{
  "vocab_size": 8192,
  "qk_norm": true,
  "tie_embeddings": false,
  "optimizer": "muon_variant",
  "schedule": "wsd",
  "batch_tokens": [8192, 16384],
  "train_tokens": 208000000
}
MLP neurons of a small language model. Each row is named by its layer, matrix (gate and up: input weights) and neuron, and shows model dimensions 16-79. Each number is 128 + 24 x the weight over its row's rms, rounded and kept within 0 to 255. A neuron's up and down rows have the sign that makes its largest values positive.
A block is one neuron, or neurons of one layer that tend to fire together. After each block is what it responds to, as a language model described it from the Wikipedia text at the highest values.

L3.gate345 [160  89 130 119 131 118 143  95 145 117  88 128 120 124 141 151 133 116 114 122 111 140 135 153 148 117 111 157 151 149 115 160 132 146 141 125 128 134 119 160 118 151 144 115 118 113 103 126  96 125 154 142  96 136 128  98  81  86 159 146  98  87 142 113]
L3.up345 [130  89 121 129 119 120 149 145 131  99 113 112 136 134 141 169 149 123 116 172  92 113 147 161 129 178  86 158 124 139  99 177 127 108 114 133 110  75 136 130  89 100 159  91 125 153 158  89 137 146 137 157 120 111 129 155 145 132 168 110 151  73 109 135]
Responds to: Table column headers. Column-header words in Wikipedia tables, right after a pipe, such as Year, Pts, Apps, Result, Peak; weaker on scattered other tokens.

L7.gate22 [ 96 124 130 147 138 154 105 149 151 126 158 120  97 141 122 112 115 115 174 117 170 164  95  87 146 167 137 147 154 123 170 161 139 105 177 119 121 150 136 107 175  93  92 131  98 121 175 154  95 113 170 112 110 114 130 120 141  80 135 139 131 112 105 137]
L7.up22 [118 107 129  99  92 144 116 150  89 143 117 168  75 149 174 147 152 121 127  80 139 146 104 155 120 100 132 146  89 103 107 150 113 101 149 109 114 113 114 104 130  75 134 129 164 186 125 126 137 118 140 132  96  89 119 107 129  81 135 111 114 161 125 148]
L7.gate25 [150 134 115 176 131 119 103 116 139 126 134 111 111 146 116 120 123 163  86 158 140 152 120 138 150 162 116  99 144 161 151 102 176 122 143 170 128 140 110 144 138 172  84 141 167  95 152  84 136 105 113 146 146 132 129 140 129 126 141 138  99 132 141 115]
L7.up25 [152 117 117 171 101 139 163 145 161 145 143 125 131 113 118 126 111 152 146 146 144 143 160 141  92 153 144  82 158 131 134 141 200 113 161 161  67 148  95 120 151 112 115 146 112 145 162 153 143 120 116 142 148 139 134 140 132 150 101 108 150  95 137 141]
L7.gate54 [ 86  69 193 131  86 145 111 139 121 115 118 125 128 122 118 148 119 108 149 142 128  99  99 125 139 149 106 131 106  88 136  57 146  87 132 160 133  90 146 116 139 118 122 122 156 104 119 153 145 182 119 141 113 127 136 105 149 134  80 132 140 108 134 104]
L7.up54 [146 144 182 150 117 139  98 106 133 123 104 117 131 108 119 114 104 163 122 147 143 101 116 132 119 148  96 116 185  89 136  97 107 110 107 121  96 168 153 133  93 119 127 108 162 102 132 125 112 131 158 166  86 105  93 107 126 179  76 130 128 128 129  86]
L7.gate113 [100 112 145 172 138 157 123 117 157  77 154 137 120  90 128 137 120 124 113 151 143 160 166 113 110 134  77  72 137 116  66 110 147 140  83  93 126  88 143 128 140 143 175 134 161 154 110 124 152 116 149 144 153 147 152 105 122 113  98 118 127 136 131 140]
L7.up113 [104 122 130 103 163  94  99  93 141  98 151 125 106 148  72 129 164 155 166 135 129 185 119 132 122 180 126 109 143 139 101 115 106 152 145 145  77 119 122 140 120 129 142 116 113 154 141 145 116 131  94 131 109 108 125 174 145 119  87 107 105 116 167 143]
L7.gate116 [153  91 145 137 132 153 122 112  91 118 104 148  92 133 144 163 131 114  73  66 133  77 129 120 130 134 118 135 151 156 117  77 109 159 122 148 123  89 149 133 116 138 109 146 144 131 130  74 125 151 126 142 145 125 138 149  85 106  83 110 111 169 146 146]
L7.up116 [125 114 146 147 127 169 145 153 108 120  96 140 159 107 168 123 145 172 148 101 131 102 118 158 145 151 108  94 142 136 129 126  91 127 132 126 135 120 145 113 117 100 135 158 145 127 125 127 145 147 144 135  86 128 168 152  77 112 104 128 180 171  99 167]
L7.gate169 [165 135 143  85  86  94 156 187 129  85 131  92 105 121 126 129 101 112 110 162 138 114  81 126  87 129 140 113  98 141 112 135 134  86 110 151 147  95 116 136 141 151 134 125  98  94 121 136 128 139 138 174 142 151 147 114 152 150 136 121 114  98 125 134]
L7.up169 [142 153 136 154  86 112 135 149 114 137 152 101  97 124 122 136 131 125 126 132 115 135 106 110 107 105 123 145 149 134 151 131 156 126 142 120 122 102 144 121 146 130 179  85 128 149 136 127 159  67 143 148 109  92 157 143 101 163 127 127 131 135 160 139]
L7.gate281 [117 144 153 124 168 107 158 141 101 123 134 113 110 136 145 141 155 118  61 135 124 152 141 147 144 107 160 121 172 145 132 148 122 106 142 167 118 113 128 108 143 134 103 110 133 129 112 119 154 148 129 141 108 112 105 154 156 142 112 148 137 137  78 158]
L7.up281 [145 161  92 152 150 142 181 101 126 150 172 188 123 114 153  81 168 142 136 151 150 148  51 141 111 135 171 128 158 163 135 126  90 113 156  91 119 124 133 148 141 161 116 134 148 126 119 128 105 108 171 150  81 156 142 127 117 110 163 163  73 116 126 210]
L7.gate290 [ 85 183 152 163  99 137 112 165 138 133 115 131 129 116 130 147 151 125 138 112 107 124  81 116 140 176 108 154 136 130 129  92 105 156 130 120 119  70 113 151 118 173 129 108 111 144 135 112 150 168 141 146 104 114 130 147 152 134 105 106 103 108 168 103]
L7.up290 [189 146 145 144  83 144 128 157 126 181 132 143 159 138 159 115 117 135 128 114  93 137 163  85 158 131  98 134 117 141 149 109 143 118 135  88 108 104 108 128 161 107 109 148 128 155 150 111 173 129 121 128 161 135  97 182 104 125 119  98 132 130 142 156]
L7.gate307 [117 111 110  98 116 108 153 145 127 110 135  98 130 140 140  87 137  94 125 126 110 138 140  94 117 118  78 116 153 173 106 112 156 104 127 129 101 145 102 158  87 151 106 146 141 119 137  86 130 154 114 124 138 138 127 160 117 115 158 102 116 153 122 130]
L7.up307 [141 143 105 126 111 147 136 107 129  94 120 134 133  76 136 136 136  91  90 123 143 155  93 131 133 104 109 139 120  96 118 177 120 138 157 137  95 127 133 122 144 125 131  73 105 132 116 114 122 109 128 149 138  99 136 109  88  63 117 124 115 104 156 143]
L7.gate331 [159 137 116 125 110 179 113 133 133 110 147 134 138 101 115 137 118 129 127 116 130 141  78 122 141 172 160 121 143  96  97 151 133 108  90 172  94  86 113 128 142 137  91 147 148 101 141  96 123 170 115 144 170 104 132 175 125  74 145 122 102 133 162 137]
L7.up331 [122 142 178 117  99 170 109 113 117 119 123 140 159 158 102 121 105 122 109 148 113 146 125  89 134 142 144  95 168 114 103  76 128 139 141 125 145  74 134 129 172 108 138 111  98 131 128  70 110 132 107 177 154  83 101 123 103 139 103 184 117 118  98  76]
L7.gate379 [ 67 138 157 126 116 145  79 148 110  84 169 155 122 157 152  84 151 135 143 152 146 139 118 124 132 116 141 108 176 118 105 127 121 165 168 108  99  87 127 124 166 144 186 136 130 114 166 121 145  89 110 116  88 144 102 126 150 143 134 124 107 136 143  95]
L7.up379 [137 144 120 128 107 128 125 132 122  69 142 124 152 117 154  99 145 109 130 147 165 144 139 124 105 150 114 105 122 166 148 118 160 113  78 141 117 125 189 154 136 137 104 143 154 130 150 137 150 152 136 100 118 101 151 145 146 127  89 143 120 134 108 142]
L7.gate410 [ 73 102 185 121 158 146 172 153 137 160 125 139  79 128 124 104 149 114 115 111 126  70 106 118 131 136 128  85 104 142 109 145 127 129 146 125 155 149 140  94 128 128  77 131 173 131 154 134 148 124 163 129  88 122 110 140 107 151 133  81 171 153 138 125]
L7.up410 [ 80 126 159 141  96 100 119 152 110  91 118 126  84 158 135 127 139  87 120 130 135 134 140  87 100 125 103  98  79 113  92 118  95 101 120 137 189 117 146 138 125  89 111 127 151  77 130  93 127 131 102 130  90 124 141 104 128 126 132 156 106 130  95 100]
L7.gate419 [106 154 156 119 107 125 154 161  95 109 129 132 108  64 132 137 113 120 133 117 154 124 119 114 130 107 140 113 149 162 164 117 120 138 171  96 111 105 119 118 145 167 135 118 126 140 146 174 130  83 145 153 109 111 168 141  67 112 128  78 135 163 143 132]
L7.up419 [158 201 150 137  93 110 151 121 101 129 119 165 149 152 137 129 140 120 123 131 126 149 134 124 114 139 121 116 114 155 116 141 134 147 162  95 151 126 131  94 138 109 136 104 187  93 132 184  88  87 150 143 110 117  73 110 120 145 143  87  97 105 134 111]
L7.gate420 [134 164 150 103 126  83 111 166  92  93 112  89 124 104 134  81 129 113 161 134 126 134 136 118 123  95 116 108 163 183 150 126 145  94 143 123 101  88 148 163 132 123 131  85 138  91 112 135 126 130 197 133 136 130  98 129 173 152 137 146  91 139  96  91]
L7.up420 [107 154 152 111 167 151  76 168 128 125 115 131 116 122 147 130 117 116 184 140 109 118 132 120 126 124 133 129 158 130 138 162 168 126 135 175 122  77 160 168 137 146 160  82 114 153  84 137 112 106 151 175  71 141  84  97 125 127 125 162 145 150 145 177]
L7.gate468 [134 127 152 209 104 117  82 141 122  89 210  91 137  70 137 105 119  80 111 120 111 117 132  96 113 126 159 138 136 161 126 153 144 119 174  73 175 140 122 141 113 133 124 111  99 130 107 130 134 106 118 147  90 131 105 117 138 115 146  79 152 151 131 132]
L7.up468 [123  91 125 145 147 130  97 120 118 136 138 151 162 171 136 138 112 127 102 109 117 105 143 132 109 131 141 101 157  94 119 116 119  99 145  92 141 150  74 118 109 139 129 122 131 120 123 160 132 144 119 148 105 180 110 141  76 119  93 140 111 111  93 108]
L7.gate494 [156 104 150 125 123 105  82 140 108  73 128 125 153 140 153 167 128 131  59 126 146  99 130 120 131 122 114 125 142 147 131 125 145 125 115  79 102 120 141 124 109 150 136 142 114 112 124 115 170 140 107 116  92 135 103 141 114 125 117  88 156 138  93 138]
L7.up494 [120 107 142  99 155 145 132 152 130  56 120 146 139 108 165 121 110 143 145 125 109 117 153 141 129 110 131 174 163 148 120 133 112 129 112 122 100  99 130  70 142 114 109 102 130 122  97 112 139 131  99 141 118  82 134 106 154 108 111 108 136 127 128 171]
Responds to: Table column headers. Column-header words in the header row of wiki tables, such as Votes, GF, Time and Rating, plus infobox field labels like Edited by and Time zone.

L7.gate3 [143 139 133 152  74 127  85  89 128 135 110  99 120 138 147  79 151 124 125 124 120 124  97 156 140 131 118 121 145  98 103 138 134 122 116 123 119  98 163 113 139 119 104 163 152  96 136 151 133  89 130 136 102 125 105 129 130  90 141 105 119 154  91 123]
L7.up3 [135  61  95 123 117 140 131 102 143 136 145 122 143 141 114 109 132 131  98 106 177  78 128 151 159  92  88 111 128 162 114 139 151 127 131 114 109 127 134 151 185 180 129 126 104 135 154 140 125 146 101 148 138 171 130 119 126 117 148 142 161 145 152 104]
L7.gate47 [144 105 116 128  81 143 123 113 135 171 134 134 107 129 129 121 109 173 144 173  98 152 147 138 106 156 162 134 136 132 102 118 112 142 119  84 123 174 149 121 150 106 163 139 167 115 139  67 115 130 136 128 139 124 158 150 172 104 154 122 121 134 142 111]
L7.up47 [123 122 141  80 117 142 108 137 125 186 106 118 132 139 115 129 120 131  97 166 108 178 160 123 140 162 132 128  95 130  98 148 148 146 122 106 121 141 105 143  79 120 103 138 176 117 151 137 140 164 123 128 148 104 137 148 138 128 130 110 134 130 166 115]
L7.gate77 [128 120 101 160 127  95 127 188 141 142 107 117 138 105 165 159 120 156 149 150 140 144 144 121 137 119  88 120 171 162 116 141 135 114 100 114 135 138 123 150 165 136  67 129 107 182  96 129 110 152 155 118 145 183 161 151 130 100 131 108 174 151 119  72]
L7.up77 [124 120 157 110 142 100 124 106 126 106 127 148 151 120 162 122 130 153 110 156 135 120 128 155 142 140 132 130 154 137 106 159 129 121 112 128 125  62 135 110 176  95 155 131 151 164 118 106 140 109 173 154 146  82 142 131 142 162 143 140 125 160 114 116]
L7.gate133 [110 134 114 145 101 117 118 105 138 105 142 158 154 110 141 107 171 126  87 145 117 123 161 135 130 113 146 136 165  91 129 146 142  83 125 130  96 125 137 109  96 118 139  85 129 139 119 109  93 155 182 161 111 109  90 129 144  96  90  80 114 161 145 148]
L7.up133 [139 167 168 118  87 146 130 142 178 164 130 142 161 136 111 150 144 106 169 154 169 102  99 118 123  99 143 162 174 140  99 169 147 146 142 148  73 140 112 117 104 125 131  71 143  94 100 154  98 143 161 142 148 135 143 147 165  93 128 119 135 150 153 153]
L7.gate170 [144 127 111 113 121 163 117 115 109 144  97 202 133  63 113 147 131 135 176 146 147 135 115 138 103 138 158 130 102 115 145 119 128 115 131 113 131 173 151 138 128 145 124 153 140 123 145 160 116 132 139 145 171 146 114 155 140 163 144 132 107 136 109 150]
L7.up170 [109 130  91 133 129 132 120 179 140 130 118 135 132 106 108 140 115 124 110 131 123 137 138 139 109 156 140 129  95 115 117  72 147  86 123 112 167  81 141 140 134 114 111 151 146 117 145 122 123 104 160 146 136 142 134 141 123 127  87 119 102 162 137 154]
L7.gate173 [119 108  74  96 103  93 121 126 127 173 115 153 129 113 154 139  99 126 144 103 133 149 180 148 134 121  84 144 136 132 147 111 159 146 125 143 150 136 100 158 127 100 122 115 131 122 140 135  61  91 113 158 101 184 128 139 111 144 128 145 140  87 137 143]
L7.up173 [136 130 149  91 106  78 147 115 102 100  94 127  90 112 135 154 116 155 170 123 146 138 136 126  78 143 145 154 124 127  90 137 133 147 104 129 137 156 122 120 163 159 127 105 121 137 130  92 122 102 111 144 112 111 126  77 137 140 132 142 145 124 182 144]
L7.gate191 [130 127 136  96 105 189 159 131 175 125  98 131 148  90 118 116 132 122 160 154 102 141 171 154 131 160 138 145 118  73 118 111 165 132 134 161 133 109 130 148 132 148 133 155 186 154 105 125 146 119 100 151 123 169 134 145 143 133 104  88 123 128 133 134]
L7.up191 [141 137 155 136 127 119 162  82 116  89 135 115 128 157 157 140 136 105 141 107 110 146 106 124 130 173 102 131 125  91  96 141 133 118 140 134 131 136 107 122  74 120 105 171 145 129 141 163 130 111 173 137 120  96 152  92 119 128 150 111 155 165 115 134]
L7.gate250 [111 111 186 147 133 176 131 167 115 129 112  88 162 144 150 131 114  82 109 162 106 135 102 168 119 165 137 168 159 168 130  98 126 180 119 119 113 139 102 117 141 124 106 122 114 191  96 115 127 130 131 150 111 119 130 123 130 129 151 119 114 144 130 143]
L7.up250 [100 183 111 135 130 142 115  96 149 172 124 112  76 124 127 175 124 137 122 136  92 144 159 131 132 113 132 176 145 127 110 110 140  60  98 149  84 109 134 146 153  78 121 122 144 109 105 115  94 106 129 142  90 138 137 137 139 129 116 136 109 109  97 127]
L7.gate251 [150 111 223 122 122 153 133 170 144 144  91 139 137 112 117 130 149 116 120 144 108 142 145 105 143 148 106  98 140 162 128 131 201  99 163 113 110  99 150 154 169 120 100 148 118 176 115 133 116 121 122 143 152 126 130 158 120 129 138 103 130 105 155 105]
L7.up251 [157 152  98 117 113 175 124 125 108 141 131 151 116 122 141 139 103 142 106 134 116 127 128 125 139  98  90 173 149 126 126 124 138 162 121 127 118  87 136 129 153 117 165 170 146 118 168 118 110 149 108 141 148 134 167  91 139 115 161 119 138 137 139  94]
L7.gate263 [117 139 140 102 111  95 124 142 126 121 137 104 124  77 133 139 111 129 146 149 160 168 107 135 131 149 157 108 163 121 139  95 162 143 125 128 118 148 114 122 145 118 126  97 165 125 125 138 133 115 137 142 174 153 169 141 135 126 149 126 142 152 146 116]
L7.up263 [112 141 117 164 149 115  87 124 102 120 163 156 110 138 122 172 130 121  85 124 137 122 151 135 150 150 137 105 100 118 119 119 105 124 163 119 167 124 140 149 114 160 119  93 120  96 144 140 123 154 153 102 161 116 174 125 125 129  86 173 112 136 150 124]
L7.gate269 [134 169 108 170  97 117 138 119 133 124 119  85 109 113 153 151 144 114 102 140 121 106 143 115 119 117 100 143  82 121 110 137 113 150 134 142 140 120 153 136 118 163 122 121 130 137 115 109 163 136 174 102 118 133  87 120 107 108 128  75 136 181 118 120]
L7.up269 [110 134 149 126 125 161 137 117 101 115 139 136 103 119 163 115 133 109 112 148 149 114 137 128 129  92 130 115 121 123 135 128 125 103 148 143 165 103 138  93 150  92 177 145  77  91 155 158 113 123  92 162 148 122 130 154 132 166  98 106 108 140 108 140]
L7.gate392 [ 86 154 150 139 105 121  90 123 116 123  83  97 115 121 103 120 123 102 117 139 110 154  91 165 147 172 144 190 172 138 125  60 104 118 114 115 147 153  85 180 144 163 164  75 158 136 130 139  99 115 118 126 148 155 127 149 100 134 152 100 109 113 139 133]
L7.up392 [131 132 160 121 111 113 134 156 143 148 108 121 126  84  96 147 138 118 110 124  88 122 125 186 139 139 150 177 181 105  85 115 100  79 140 121 142 139 130 175 123 134 169 108 196 144 104 118 125 163 131 134 167  98 156 125 120 147 150 106  89 132 158 141]
L7.gate464 [110 131 125 135  95  97 140 163  96 141 110 152 150 100  96 191 170 124 140 129 110 154 103 166 101 146 118 103 147 167 147 112  96 166 135 138 141 144 127 147 111 147 145 165 111 137 143 108 160 150 109 134  96 135 113 142 138 149 176 135 136 130 107 156]
L7.up464 [130 147 105 128 168 131 179 153 119 153 109 107 144  96 137 108 156 121 137 148 103  97 160 152 140 119 130 150 120 151 123 134 109  74 102 117 150 126 115 187 137 127 162 123  98 172 124 102 116  96 130 114 141 139  76 171 106  94 111 123 106 145  98 133]
L7.gate466 [160 126 129 139 136 140 117 138 123 137 148 142 135 156 145 145 156 106 182 158 153 178  98 153 200 105 134 128 124  87 135 106 155 170 153 100 147 130 123 146 162 119 109 132  94 111 150 140 111 141  95 104 125 150 125  83 110 124 143  93 133 138 121  70]
L7.up466 [111 112 123 103  88 145  94 159 129 171  84 157 123 110 134 119 171 103 110 127  94 100 119 186 113 102 121 146 105  92 127 154  96  68  95 134 154 126 151 117 124 102 154 138 107 165 124 114 123 119 124 158 123 137 129 137 101  74 118 163  96 113 103 150]
L7.gate483 [116 128 109 155  75 134 134 148  69 122 135 136 105 123 104 138 112 111 156 131 142 105 109 130 118 108 152 135 137  86 109 113 113 125 169 147 149 142 112 136 101 114 137  99 111 167 139 100  91 101 140 132 124 137 171 111 124 107 133 127 155 129 126  78]
L7.up483 [152 113 127 164 107 155  96 114 136 133 126 114 134  95 143 151 117 132 131 133 138 135  89 136 128 151 107 119 116 199  94  94 152 140 104  88 118 163 129 155 153 126 116 128 126 139 138 100 143 145 155 121  73 123 114 143 145 126 148 147  99 118 164 138]
L7.gate486 [135 142 139 127 118 144  94 129 136 145 135 116 168 192 121 136 102 115 135 129 130 150 159 120 113 103 135  88 148 115 124 107 151 100 157 149 121 116 148 148 125 157 115  98 131 107 132 183 123 121 137 170 136 109 119 110 136 115  95 137 104 131 102 130]
L7.up486 [136 150 112 114 135 138 149 104 129 126 141 126 129 175 147 160 145 130 112 147 104 140 140 126 176  82 123 139 154  78 150 113 135 134 147  99 156 130 139 143 148  89 139 143 133 121 108 121 116 104 145 138 118 156 107 104 154 114 135 147 161 154 129 123]
Responds to: Article in biography openings. The article "an" after "is/was" in Wikipedia biography lead sentences, before a nationality such as American or English; weaker on "in", "the", "at" before places.

L3.gate16 [ 99 127 180 134 114 100 156 159 128 122 100 154 102 122 187 125 129 156 130 132 145 164 121 121 119 156 160  93 186 157  97 100 108 107  90 110 137 134 148 120 150 118  86 122 169 154 117 141 173 147 119 115 157  98 141 150 110 132 128 115 159 150  87  83]
L3.up16 [ 97 116 147 111  81 170 120 119 153 112 102 141  79 151 118 120 153 102 104 109 119 137 106 137 144 115 110 136 151  92 112 119 141 127 112 128 134 123 139 120  89 136 113  98 144 145 140 144 160 153 108 121 104 178 156 106 136 124 133  77 110 109 127  88]
Responds to: Prepositions after roles. Prepositions such as of, on and in right after a role noun or participle, like member of, Secretary of, serve on, released on, published in.

L6.gate144 [144 126 172 102 106 113 141 156 104 156 120 121 109 136 172 131 127 129 141 180 127 147 115 142 142 112 115 150 159 133 159 168 125 139  99 155 102 177 120 107  94 122 161 173 156 146 152 111 143 156 167 145  97 113 148 135 155 130 121 133 128 145  97 113]
L6.up144 [138 144 163 112 107 140 133  94 143 138 157 109 115  86 145 164  84 128  96 158 126 150 136 144 130 118 114 138 161  89 120 138 145 144 109 135  96 150 125 132 160 181 165 121 131  91 142 114 118 156 124 147  95 106 161 128 123  85 111 153  84 115 113 101]
L6.gate186 [134 148 170 114 131 131 127 153 143 131 153 107 148 124 127 134 112  97 125 103 153 142 120 161 125 147  69 152 157 144 126 124 120 113 162 113  85 118 138 150 172 155 137 108 148 115 134 145 145 130 153 121 105 142 118 125 135 180 131 123 144 112 110  81]
L6.up186 [151 143 119 138 128 162  84 129 111 143 129  99 122 119  68 108 113 139 109 143  93 140 112 114 128  83 102 140 159 109  98 142 174 120 155  78  96 107 113 124 164 149 113 120 101 110 110 149 110 174 142 162 125 121 127 140 135 140 126 142 108 148 128 128]
L6.gate267 [ 64 138 139 113  97  98 118 112 120 158  99  87  88 108  90 183 118 144  98 138 150 175 134 167  81 128 164 148 110 138 142  97 158 132 157 127 117  99 129 110 122  95 135 150 142 118 110 159  98 134 146 123 147 154 147 112 128  75 100 117 121 132 119 105]
L6.up267 [145 109  82 127 149 129 138 194 106  93 131 136 123  89 146  79 120 131 154 150 114 131 145 128  96 106 149 116 183 117 153 159 130 112 132 115 155 122 111 126 101 140 117 115 137 115 144 112 121 114 137 141 148  77 134 128 147 130 182 143 135 130 143 156]
L6.gate297 [138 142 120 142 114 113 118 132 134 173  93 114 140 123 112 126 113  73 112 120 138 159  84 119 152 112 131 155 141 127 122  95 101 158 169 162 141 142 125 104 150 169 111 130 148 138 151 117 199 115 123 159 111 178 174 151 178  89 122 142 126 129 108 147]
L6.up297 [109 158 105 108 166 146 112 124  90 153 156 156 125 121 104  81 112 162 148 140 142  80 176 130 146 102  79  90 125 115 129 132 154 157 111 137 148 160 116 141 143 131 151 129 101 133 127 100  88 135 164 140 146 133 162 107  98 161 176 133 142  88 111 101]
Responds to: Biography opening article. The article "a"/"an" after "is" in Wikipedia lead sentences defining a subject, e.g. "(born 1959) is a Moldovan"; also "Dur|ing" and "as an".

L6.gate84 [112 143 133 132 104 107 106 182 159 112 132 189 111 156 131 112 144 157 129 149 140 113 135 109 145 135 175 124 142 143 160 152 121  95 124 140  71  89 123 142 137 160 161  94 148 132 130 173 122  86 136 151 111 141 154 137 135 115 112 125 111 140  99 170]
L6.up84 [194 157 123 126 110 190 113 158  94 149 130 129 125 136 153 142 114  97 127  89 103 124 165 148 124 140 105 126 133 144 100 127 157 161 149 101 150  90 123 130 127 129 124 134 128 154 151 122 142  88 126 120 118 161 109 155 149 136 115 133  93 168 127 123]
L6.gate216 [126 120 159 159 139 180 112 134 129 144 149 137 138 122 122 156 137 109 161 137 104 122  90 129 112 123 137 138 155 128 163 153 151 125 114 133 114 121 126 102 114 120 105 128  92 121 109 131 173 151 157 185  95 128 114 127 153 164 114 125 140 165 148  81]
L6.up216 [125 136 111  89 103 130 127 141 137  89 138 128 173 116 129 123 118 105  77 155 139 110 141 160 154 167 123 127 112 133  82 118 130 128 128 146 154 100  86 100 142 163 134 164 112 109 136 114 156 121 172 145 108 168 117 144 154 125 127 162 122 126 154 124]
L6.gate387 [118 140 135 145 142 151  89 163 154  98  86 147 143  95 137 129 118 120 121 139 130 111  95 131 170 131 138 112 149 107 105  69 124  96 172 101 100 121 102 168 153 117 104 137 114 154 110 102 143 103 129 161 106  98 141 106 142 110 109 146 148 157 113 162]
L6.up387 [109 126 140 166 107 168 149 116 121 176 136 135 112 151 141 125 104 142  99 129 116 136 131 162 102 117 124 112 107 158 150 110 123 130 152 158 161 103 112 151 109 136 151  96 158 139 127 152 188 116 146 154 100 155 131 157 130  52 141 162 112 151 136  87]
L6.gate485 [159 142 127 128 122 167  92 102 125 109 169  97 137 120 153 125 141 123 105  96 121 122 144 119 121 106 134 139 133 114 127 126 146 137 134  94  89 126  92 108 104 141 118 146 127 147 106 137 146  53 105  93 110 109 112 173  91 158 165 105 140 157 136 125]
L6.up485 [142 158 150 133 142 114  99 131 129 103 145 127 164 123 186 136 143 146 143 117 135 131 106 105 103 137  85 113 114 160 132 124 170 151 114  75 138  85  99 131  93 179 123 125 184 150 149 110 140 161 121 136 174 104 132 102 100 149 175 160 121 131  98 163]
Responds to: Table column headers. Column header words in Wikipedia tables and infobox fields, above all GA after GF in football tables, plus Date, Attendance, Disposition, the slash in Team / Apps, and NRHP.